config = dict(
    head_dim=64,
    d_mlp=704,
    lr=0.00118,
    lr_head=0.00819,
    z_loss=1e-05,
)
MLP neurons of a small language model. Each row is named by its layer, matrix (gate and up: input weights) and neuron, and shows model dimensions 128-255. Each number is 500 + 50 x the weight over its row's rms, rounded and kept within 0 to 999. Numbers have three digits each. A neuron's up and down rows have the sign that makes its largest values positive.
A block is one neuron, or neurons of one layer that tend to fire together. Before each block is what it responds to, as a language model described it from the Wikipedia text at the highest values.

Description: Clause-opening word
L11.gate4:580479338532471526471460467534495499499378496531473437569512557447520526495427467578491459557634465488499431471503411573531525464534451505516518532424468492461451485536413511460466495473487417504462471481532502495477582495538495489540411572531488490536395579459452464535488547525482579504487533555566530559554475523503557438517557573465485450461547549489521538575550511486526385557570
L11.up4:556625375429540514433562520519564538568493524524423501470517502468568583519448509592439417516542482561476483493524450510534504479594497515616436516515568448526501440498485547478517448461449495570395517471593440495505465540550462507531432508479513559598520474548444493446448421558568576532476502503512439434517437536531511442510505576473554407434515476447520582618481498575537441506524
L11.gate168:503479545428417537579527625457468501480439510513546498483539475519591488534543472550540480493593613464613386543477473534533484545587483540438527429473546542514477522559535466503587564434451460458522624544534536558440492462552521530520498516521449536549538504543402575417576473480575556571447555525561590498581465516541380573472536514559594469498494487442545588508464480478485416468577
L11.up168:499517550591506492444480448533558444494661601548473552447482366440483503553539528536350544493452527466540559453493515464517502532446487438464579505517422518462393553514486598512573537474524502466631491467497574488537503536512507615485480572478466508525473462449512461535554455449505564433476457489491476539538493507470516483530566494472531464576452502498511541453542425438500504460526
L11.gate303:470498507489486475515424512532419527439473467634456501565633483472536449492517494481516440618528554507554507507513472469517503518526438444477519407512510416472541540560498533549502568501514551570517461438586471462520420506561502435482555488517461469458453428444373624469430531538477506583542545453561538528508550523483478513455567558371528451543562535489583546475449396490530543568505
L11.up303:379583509553457484486606550578557560456523504525476503588557522476512524478510502504499381531445500538507491583550530484466469532564477475424459515491618475471559477489493504594591593584480473534560407539501434465521433452497563553381492406424426525477567385516450460474431500527465532607475495357434520589470514494471556500406495487505541396521497484413534532478482474450564557483501
L11.gate542:499485537457527462484500472484504498590534508488509405572495496470569509549524544550520512492588443532567472573584550430471480519481503510475498483492401533471469353494557470595527512504502560455522456536483505483543465521434455498407548511443505529478444623527438473445439449541511527518474592546535538458554454550471571490447540523458437499524529580503510538471519489462501454490594
L11.up542:590486471454486399397492469554508487446527493539604505421514452529454506533503494499510523427474400493543440481536461413524445525523445515455472452575456460590468472594536543459502459431552500515456407546476385521425554492511515506451460444508471451397441453520518444434472491442504458573472363496527539486399440520537480493482470513515390489479530553390527536504468520479478448438482

Description: Mid-word continuation pieces
L4.gate401:419550397516501558492496515498499493475512534519576519505514455465523497459453376498516531501541371459445375515477474485640455535466560489537536421602413519571468460557519407549457484495570522459495415479551470493561531537521443517470492491426538632489482499502504509546574446493449395481483596477498467450556553508588481536505637499475466505455454574476501471459527430459524456538557
L4.up401:421508509469414567515464499468502468569590544510555490403507550484465565440473481513498417464618477487459486476548514572470443481464528457486478488495441485504534491480488435603502517530494500456556425459422548505558446563551552469467469556508444463495519525504513535488572490481483352474582500435422490487567535516432517624525506567503466483550461581490546458424518469505511457523472

Description: Early word-piece continuations
L3.gate247:655537610523447485493530511489523436528602404419541516448508541494474431545558474556580478484535596448537527531378400481494518434479493453528477468479436491581541506469515489456515490532495423471421479540564546517552478554538492512459482535490483482467568521464546587403551553454530511409551443494459435419618408530426564496452487596514439519551567565616513435549471482479563580503548
L3.up247:552444571483495563491574539543507513562473634484494520448519457467473432558442524551454537489467481540488530493458557473528473537507423514435437479455546539516541468468634563583483501547569553493458514430500538464523469451535547492479530455580473470461570385368420518451431506498534490479495514475483580494505484570416555454575516503474338546415421527436460514394467474500502430559497
L3.gate396:456475496529525496482578564527528491431517475525476454494528537544431492601521481429443487466488520473422466422481545520523405478369444364564432523461542593403487483455380561576408516561556500443499453507588495500479497552553553474533546476505506477503534439471506457470384518531495536530524405529486479521465525571447480449496460470451477478450561497595550413429494470494477478457484
L3.up396:571544452432427467374460483463553517502569517449523493447539526510553511426481442558366566563564490510495483483410468517477512493557537481540487495512395431477518464604503549456497501477507540418469547536522576462449521567380360553464506480499447475486444441534519580472555438501509614450570485525546456425505453606456450517511549579546519444441494542511503496432417549508537540509504
L3.gate664:579425468466445453478507496416536445573454471508369487602442553613430533477554478552479435456468444508470471491509464479590403491456464528519464529472465544446418465573583553515490490552451486464511509541467451499522572481467480572571443536427486393452524526468451547486394430488540430395534518486535551492483454516513486508587570509443433540525503586511476417528536471467485498543543
L3.up664:482487555442521459534514487518431508492502522528551444496417526478481445544409508466592481524509550580444526428499473439528485514362547485636485593488488400511502429496442481529507582462430492402526480420534581471449432504569565527443481443516518466532463455601481563478502542490498543421489373523518547564497560469491523409537528602573503456421548553540457472491538431488417416435419
L3.gate692:607501409545528529581542467469542544507466523468428549526589504514460502453544561567531497582454493461539459463511466539500515466588407442398497503459516470469452470585594554481415494537537500553526576463505503473602506554477438443529465501523545554573468453460420521551494466551688461422523513590458484502519516466496513555505561505556543520424417485503514494506537511526547510542560
L3.up692:525568569579471476498628479509515523504573506396589495440444551478480511425395491409469437461424549480518450543474334407485513510503504502408564525462489506490488433557524538495524380481512493524589457488543527582471440458455577469528443480456454508540513435419456552503432593453575525528442497483514483496494531440529567470548519522486477570473474494472541580481499494455497540591501

Description: Country-name word pieces
L3.gate287:569449429533440474496567554538532515560453492564445469493506541437533537461458484523582519462515535511491488560476475552555512440431536461511552554574490446462440414482599450447534465443503379475507516571489457529435502515433536471426430557464494456450407554459502581480541509473541440533578527448466537468484530513531606489417517542481515450493537444448512435594550517415433517591512
L3.up287:484499552530488515399565594513605577533584545495481497476527540597405616544484541512529538538562444473470527463538479474586491525529438531475585558463526548533554432499489519510439496428505417454412560554468508511565466502437576502466532488523573437409532513416478507524450578495556474471509561487530443424538552518563444486529452430497463461521498543568529444514509499507477522515521
L3.gate508:495418579488446504462559525507520574521558533495523478464525477503465491505503523489548469448468477531472582566481496477464489495520487524377532495541513558586442396464548548507514504469489469438410474472399461436441538489571517365463515520500451526511530536583454495521499538535555474492447473505606574430530427455492604461463569615529514484511422466511580445483443501519533549525481
L3.up508:563494474552465506414475479527602574494528519520458604522493527438478535450551512451644468557470499480536481436523579551497549502554514414507617490517484477514499513523597448528496487600527478508479516512615476462529424586441433465532538458479517513437501559477511465489511525496455476419607494467590522578504517521641560459436528631505504460480497519465502504546515598475434468556467
L3.gate513:480486541545511592464639497545425445534508571477473521450577481456419485516433452518511463531587547547472469565471522447591513540463428472527485582488400535509467482512525465594454500464433490458505433476485542559445542583469616487457509420525579420433448515503496529539457595481604511505513460474453460516457677506421501506495452442485518557479534547448513480533613432522478550529417
L3.up513:450536492474466578502561486520448568549397561534478495534577540471456566588394525513467438471524486503476577538526466436647427494568525540542438452480529512532573444531508497476440523457470512472422458566577437512537525353491525430464502464521537500540506511466544460530567536509617417511436433504570590508432506410526495512500501546541501551504515480385484531432563466462482403485513
L3.gate679:532443506501543543445568431415493412478556514549525554534552649575465509463551468520543475451506454453481464533561502660473461453504564636381567492566438488523442410501504482451532492376536443546458473524454514562525478458590515519517501446453562459511509554424583532480529600535488470535579567457503551513540505531546545492396477541526532432448476413466519490441511469531563526543499
L3.up679:501454617585585521524569465454549437518475594451467429466475594524426515543452476529540537508437472496513430585441519500436487496525516541466484496531476482510485532456483611435560458532421444586404612509532491518523541409453542488526489495517561452487556448490473557552471566443433490488540610403528489503458553498557482392471452562447554452495430480551500503486494456476515501520386

Description: Relative clause openers
L11.gate18:473527470538418516470519580527491407546559421459500524538545530564524633442521584468522546457565489479487559533601512439557451544538512479482452443547552489540430462470469463443477425534564505518571414419546485478428451563450512474408471516457512508470514476504518433507475478464505513497527464478443586561604510554553570533500511513476433568532533515571491476448428492447410384493473
L11.up18:520505509536456400524539382551416590562552438501521473470406499515495535515513537544575537540500533468583471541521495477495448531485459567474492414548522543520439471531523460490469432509467482461516476463550487484468527571515469522501334453430434564571517540491539469310475501476516530495435392468527474509518446488580437447535436477493551441486531461507433539507444473524449435523556
L11.gate254:535492484407420462476481492492525461456479470460565447469542448556440580529485419531426450516522452488569508486517467537466503514578488514532550546462509561410473484494571487481512398443529483546495503546541488565493422558549559456509427569402580520552560515483562504547483503512645454499540527467476541489468449539500434495544450568610492451488478529386427554510454502473438506459440
L11.up254:527360518423491491542452470507509440527496585483518543415387449441444512461563465592473506415554444555540553475495582548547509608616434537464508519479483563620508448521506564574504610530462495510508487587561582502569481499487542570449503501519495545593509466569430376489504453446510530490552485415511508534469512494520487484466532648513455441454425532450625506407518512518409599458504
L11.gate481:479559498505408515458477606553593491487426496438485447536597553499446517464481530546455463419580472570551545382507494468496522485355438539558442488568468519557578441499560519506529506464570506494433478480531591522459511558539468537497388499467488547471423501442561476493496511484572501458558485471500548523461464473445457562516458463501457430470493455470513578560481417510532487473537
L11.up481:523530511479440530522509620501525448560528473450478462573497452500441498510564491549474464451553507502541493362394385421543465466406525513459429426515409520511485423564465461499552498439541610514445576567581507494451554549509391561562445549438460493484505551476521543520527513511494510563487538539499597508520485471432502507469580470623570405453529494533518464471579584484511453467562
L11.gate668:534466427502499538527468443572496422476448568593500480451507511486538594479487500577478645456521506480527484471415466561553457525488506479512467450461516476557549519547500564512585539386398498557439502510526433504650508431451529563500581479482540540587547550485545520466430424391472473445426552514453575422524482565517609519548502502444537411451466540459459523466468485503474504477472
L11.up668:552508528499497514493583548542431529494422494472582546459557480432475561491497514550423549526508479475539474443524510530523495531547476479537571529395503451568427498497522523473512499429446516467543448526498490546519510561597519572513524498536470501471568553548515566447464412466541483486519521426435536467489427534470450605452545479503514565486479479488476586480546587529480512548519

Description: Mid-word continuation fragments
L4.gate675:556598502462542420450479504560594367550527498467510545435436486602473472478423503520478498541434458546470590536596436518473523455477456444553525548429579475411509480512573596484468460415506501501471460554399543515477503593532491537520417506477505406596482437487581591512447572521534526502417440532454501417516526462457483530521513564500519561455444499521543458481423489441466542441513
L4.up675:479510616455485504368526584531447525576415447506492560474402524509456436461518547491530467538484480478530558491474468508444462427472525553526528566471531534429467554516471485437547489461465466564489539535449540401418524500541470428599531453490650482452482464539617547535441422520531503516561493485579513489589459490466657475502440420444499402538504573523496415541522470485547513520505

Description: Adjective-forming suffix completions
L11.gate22:473555487485505500454413543488540452428585598479486434490480550539545450537542477505491544505366470488450559468514492453603456465585589487583475433578453498479578428523454521494430584508467501531444552521477548582471541499471542468494539561542549478459446578555505521571463553460617512584487430537534538487541577427482499484507430483576507569447482586518547455496565509562539493547514
L11.up22:437497466402462490378518627438550458581471517557475497438464498501570294552516487473466513437558488476589601552485541452578486482488522514542590475563495499544507524493529455508471389577573471502547455428527473477511569518460434532518567508487558480464521464564520455441513544495561588507569476461479482411476476513469492420487595525559540524420470508477450458519481443481486489581471
L11.gate89:537555498452503455397516526509452468500589463445530515483506491453544407539489525415469532402559572556565381510532524527540489371391504529493488453426381486500498431484551525506431496509506546427472514531489489476465482473438514497479529507444567430544438456523461586382479464455592617560479590565486504537403516492465467491523564496460553521516467511523529513505444407427526539511541
L11.up89:603536534413554506436450501494469478516544435539560493503516494512446498598559485487490499521535507475590519506552510428473505454555474528527492507557535451405428531484570421518363458420525558486546516501579410581512577615458460646566442500566568474483502559410397500375519470513536479449428487505521454518588538426460510537542537488545464567477509569504490527555434430520469432534523
L11.gate139:510461433507577556478540455522345503490567555530388497422478471469604457550455472410459487587472451475451549536456527430425479497470583508477446480494460541548505458592499490530475492492442554481549533476575517516547478513493499533520454601452524502521468574460557500442529493512532599480438420526552527514485489507494461485592522548404539449555470477526591491586494434419495461540500
L11.up139:560430445451478471492432523507485506543464441547534514492375490423493420572492440426612573519480525513509435587514443495473536426496505592578501494463546499565471425455548533504482475548427488385503514538499467525546427499439538566549462561500415515507479633525489511584545436479537476463457501457490437435504437560431502465530501531573579429437485523493419582534420457373518473567507
L11.gate324:480477427455434497488415538500496541526515475457487423463421480429452398571485501491490542497422531378538476446475461469584518482525545476576537412440618458540525505471431448576387490418441483462496521587502463517519470446509477493535445490496663512574494609570541482398533492443549577465462518465551548562482508525491537470510543516462496502543444477575417485575522464469505558527511
L11.up324:456500500457527511415516552492480537418560426427461467507496489516432453504502434499511524470488547423477477469503511503518573484504548534551546443571567479463461515485442414522435473509451515475409430476439448462536456497419486487535394470514527474504503541481528431525503526419497494631547491539494543465457614471527428508519521479490498508445479551559507387587479577555546437522540

Description: Word-continuation after capital letter
L4.gate479:398434499507573530451508479477430503504473453500527504440511540503495576657519509490529491537450466443433535497620502441512416598380507496453538539475498523421489473475457436452555433491388494523436540477483523585421513529567514517531454445522520484522545448459492507543473591549579480549451576524494527495535509473548431530499451523544481435562425490426546488501544464523432481543470
L4.up479:584516382597549539523598512465485426518496520533486469547481488519495470471521535428518505455526501460472518538432403517541459523407564525433585523511510437476530520474478570501621500530460478350511499489373496489428504476404485502540530543489489556484395485447480514431566500506452555503432508498504495531497539524475514518473548495472473500486447449522468464498477514453471515568581

Description: Mid-word subword continuations
L3.gate71:391555503562436581513448478490434423553588439520535561492453564533556464435484477401537520523498419483533519571586453551462584478561470605434567534536525475524403497498515548444436518447462459510447522502461516582521455560548499509522518456554550471480477533523506458547535532487567489533512531452493534396548523498503399522424523530517485514424603524485499511512582537443516520604510
L3.up71:531534519517507475498479393550476506459453455593440455522535501395551451496400416530432485518383546435498494521480529568506436473508583558504417604451580398511485476507525421393472494502518537550597569411479427585481518460492497553462480455397502514509521556507506490606436521492513461497480628524460441565531539517533530528471468438483568489436535561558423449594488491488478531488547
L3.gate153:336598465445455526583487410437461511445486453460550516485505481530568488509473434537548593417474438500503423441546516569554498435465544568484503473499553423591523539533517505476460523423491542553516489507463549495540498588509433501383535520442514594565541569449523538424549522531445475490588499458533531520477599465508442512541557441421470488474460442472491525466604526451481519482480
L3.up153:458495507444405566571503442462513440443495445493607514467385473471502518518458485445461498449554442524548474577509601535464469570479506542499508479480559453453453473519521507488492563472570513541540472452481455566578498516455573502505462494477459590523508426536503414504544532495446453446472498427441540503458552439467496575579508449509499430510474398516430521562440478517585468516483
L3.gate168:451551438523452534557526504497550381545497452480532551462534433501555422460499460573536549525431433527481429531403404565494552463499540493521589472497523533428489424467418438391417466486559426525602550489513491548433483486494451547542463490514550509522436552419512501389525468500581506585591502525442543413491523491494396494475586362406514465517554481498472478498528565471514575544441
L3.up168:535564497549424433485576560508431499420433561550478560478488459520479509431492459527551561432407474453502605536501506557567455551545489575361489479570450546492490511553487560488563510435520501503455577542554482459496497623521502458551389519483430448480522576448614536516498547597513475470563533503482396463516540505504497496542474448473447448564567593412510599455600581498399509515559
L3.gate346:518563374521495527419492389407507400509488504474509588496506481490452553590526396503541491506545436488480462509492443398498539521519460501509524495435533525534407460437431420444390577521452543466521461429457607505531374524532558565517426424514507455419540574560464465517471567546514485476580417511505501513466510465473444544399563476519575433539580506518444386482482417492519571583443
L3.up346:470522405547537585580555469511434560459426539516549526463439495569450544500426510443510528455539426520534523502473478523449503483582473472521477533468450454513472480519424420441509510564377497574469442491416514507594558522499455398557531471453520389603467587505467492555665525471555451494511441442454458612463498365523391560480506472569494559591432508501542486476551463416503471567434

Description: Degree adverbs and word fragments
L11.gate51:455529445434540524454586555527507427558526457533569544552538541482502601524467479457510504508462481544523420540467572554476476515430510582570484500486387570467563530473511566412557541470527536581464599535504532516606505568492514389545505570512509412529399543411461490521478532550572505508468537511479514506476538460498586468407455449442479571483434483409618460408420482492408497481489
L11.up51:517482403506635527501516498497502462485539652491519533555574525550494537458485501473517462475509548544426570467480452529488516500533457497523478476471513610453478561480522533454566489480575465505490466473523590429570359498477513555504514584520489458566575455482446491538555463489528522384533473518496579453423464522601493502559469481467490502549487395514512363450434505526451503551515
L11.gate242:469547451587546556486521503492541469500444445464473498537487467639544522603523490475437512516525512503461459565443423451487516611425462542555456454560486530474458440477471486499443472541559501467441453502480456584469537592558443463564533510560476514618457541457469444476486596460529557463479632485536492451579572549573488572485516492468479485476467529412546498517447475483528481441430
L11.up242:507540424535522576623541459552412392541520433481471526524592518513492469568523519493439468416602519473492557543483453452489602545488426518410540528563499538533531555515470504529542528513457545439577468564542497581554454521543539510520555568469520502495540413514428521436491447540456567468438512485514615544396600567540498577407535534405498425501471452475506539436489486554520519566465
L11.gate405:403522509492442548490545436556528452477516375559565529575598544483582462434471463458494471507500520521493391430374557510454465562564377524445362502514452530480505475561513535572503557392505551616430531515438454501495473508559495506474494542596493485590485497514525507564518564510623471482450532587484532510396440491596438467455430463467497453537497519489527480516456496575516473513595
L11.up405:526399513478474553509461403612519460538459522457530398535481498519508566443432566429475447542462490487532508452481493490570530491492466508510494476544484602504618540492394498465495499579546515422441525493472540490546440494513466457400518513560548472476465493561522456389443489552473571528487445476398510517467464490476517537519525599498602431503454502524467556430472542492479428550559
L11.gate617:521526549514560520546575551505401490476448477450545523512558387535500486523462494528555502497501514507460608452502515523485454503545415504524439505489429484514503480596535546527448507569488458541491541530473528405493527508496504535480539551510534504526446456621485436524527564467491564522493544575490612536513510515500579518476506473516403546451543552444465545346430578547530527505477
L11.up617:437500426488577460477572436553521564457508516482555495529608415408387515550516557413480396522569541530495460430574486490509488470505491565483520549510414553489548500539429558520529586555455546471478504543544529422534507572413491474549542451543531492520523450535442445471462538555425570531440504491533509419406480486450499513471489469554528534549495504510430495469578529504475438513597

Description: Word-piece continuations and pronouns
L3.gate60:490529536470564454448401527550552446603526503557411543569566442538596496528550455506462506500510433473495429430488512386491478500480416561495449516438496479538551449544563470488380436542516447454461447485587495520516588532448500537446623477503555520568525496471572496490428435524429575482419450452533494455536597589391499497574499474476537434540545547473424472457498532464566424436541
L3.up60:490559478511550460515544508483503434375404443504489462395583474453496579572543442501569468474514508445556434549430484479400465549567447591477502516483509508524517470474450382487487500533533454509464544497466469463492509495582507452583491525634360568455443514444511518539572469521486504499530467382544399539503485483513475453477544478531494519599478421454446520503494617639546544619463
L3.gate175:487425471385558429537606465404516472479604451569497501482551574512502502486506418573485544551571443461488548448517545410428537464525456511405541440527500479465450461444477479434516541452551493486514485393496505554517571524586488618457456418430530541521521469514572544504499489435459422537577557486480590493519475589525553569598488424438513442533541482523463565540513503563517499538525
L3.up175:382542556418524483584506574574522517480597517556539516411541526477621455513509445561541570479638433522548366494444493479482457504487437539355388434497418463524442460518496471499527522535502554501451517561455524597574524509456448575511576521472510549569589449467509469461469484471534512531585502567526500491496460453490521566507446450506484391486540530457546506495512513588494494536468
L3.gate302:524523471532590488516484509455444494496554430529471560472561508472430427473415516395440527532459477428580466512376444487339514559522516517487565539577491574607494467502463491528489557454515491521437437537499494501561472460528517475558495491466523546555476520517477503557497498508559517585450422594463430467552447377509475368500511402462574492490464486464539494442554462511533489472519
L3.up302:600414433596605449543428554532505516505446517504487514392573491423557459594462510548425504562455522432508567495521484482553479518490520505420492430499503498508529457464509561487509477440463584508448517384601474544539463506375472488439482422532471501505535579511502542403431509508492599441482426477472487558511541594505427470472511601505554555480496533458442471492497500497551577453502
L3.gate543:509539489547466420497521526523523534577495486507388515422453481491445565453551498502517521526479458485544483484472523539472592479475485456397599509443565565568464453517600517462484487497396512524499559489485521528484515440575571520629526521541437495463485477501517459476529579481659532454409520518490433489546527557505505498465532667521399537480513474434501561486518541503529599535434
L3.up543:396555545518472520520585562501418460415547584457572505446497369526524469503407385478471512490516509436520386467626527505533517476467444427520512493405458423531510586483526457541532531583472501547463404487530554421539422485441472536496541524452475506449497489437370454561513421447545540469441547537483492521493509492529575447473443404546577477567507509550536449549483543518492539513536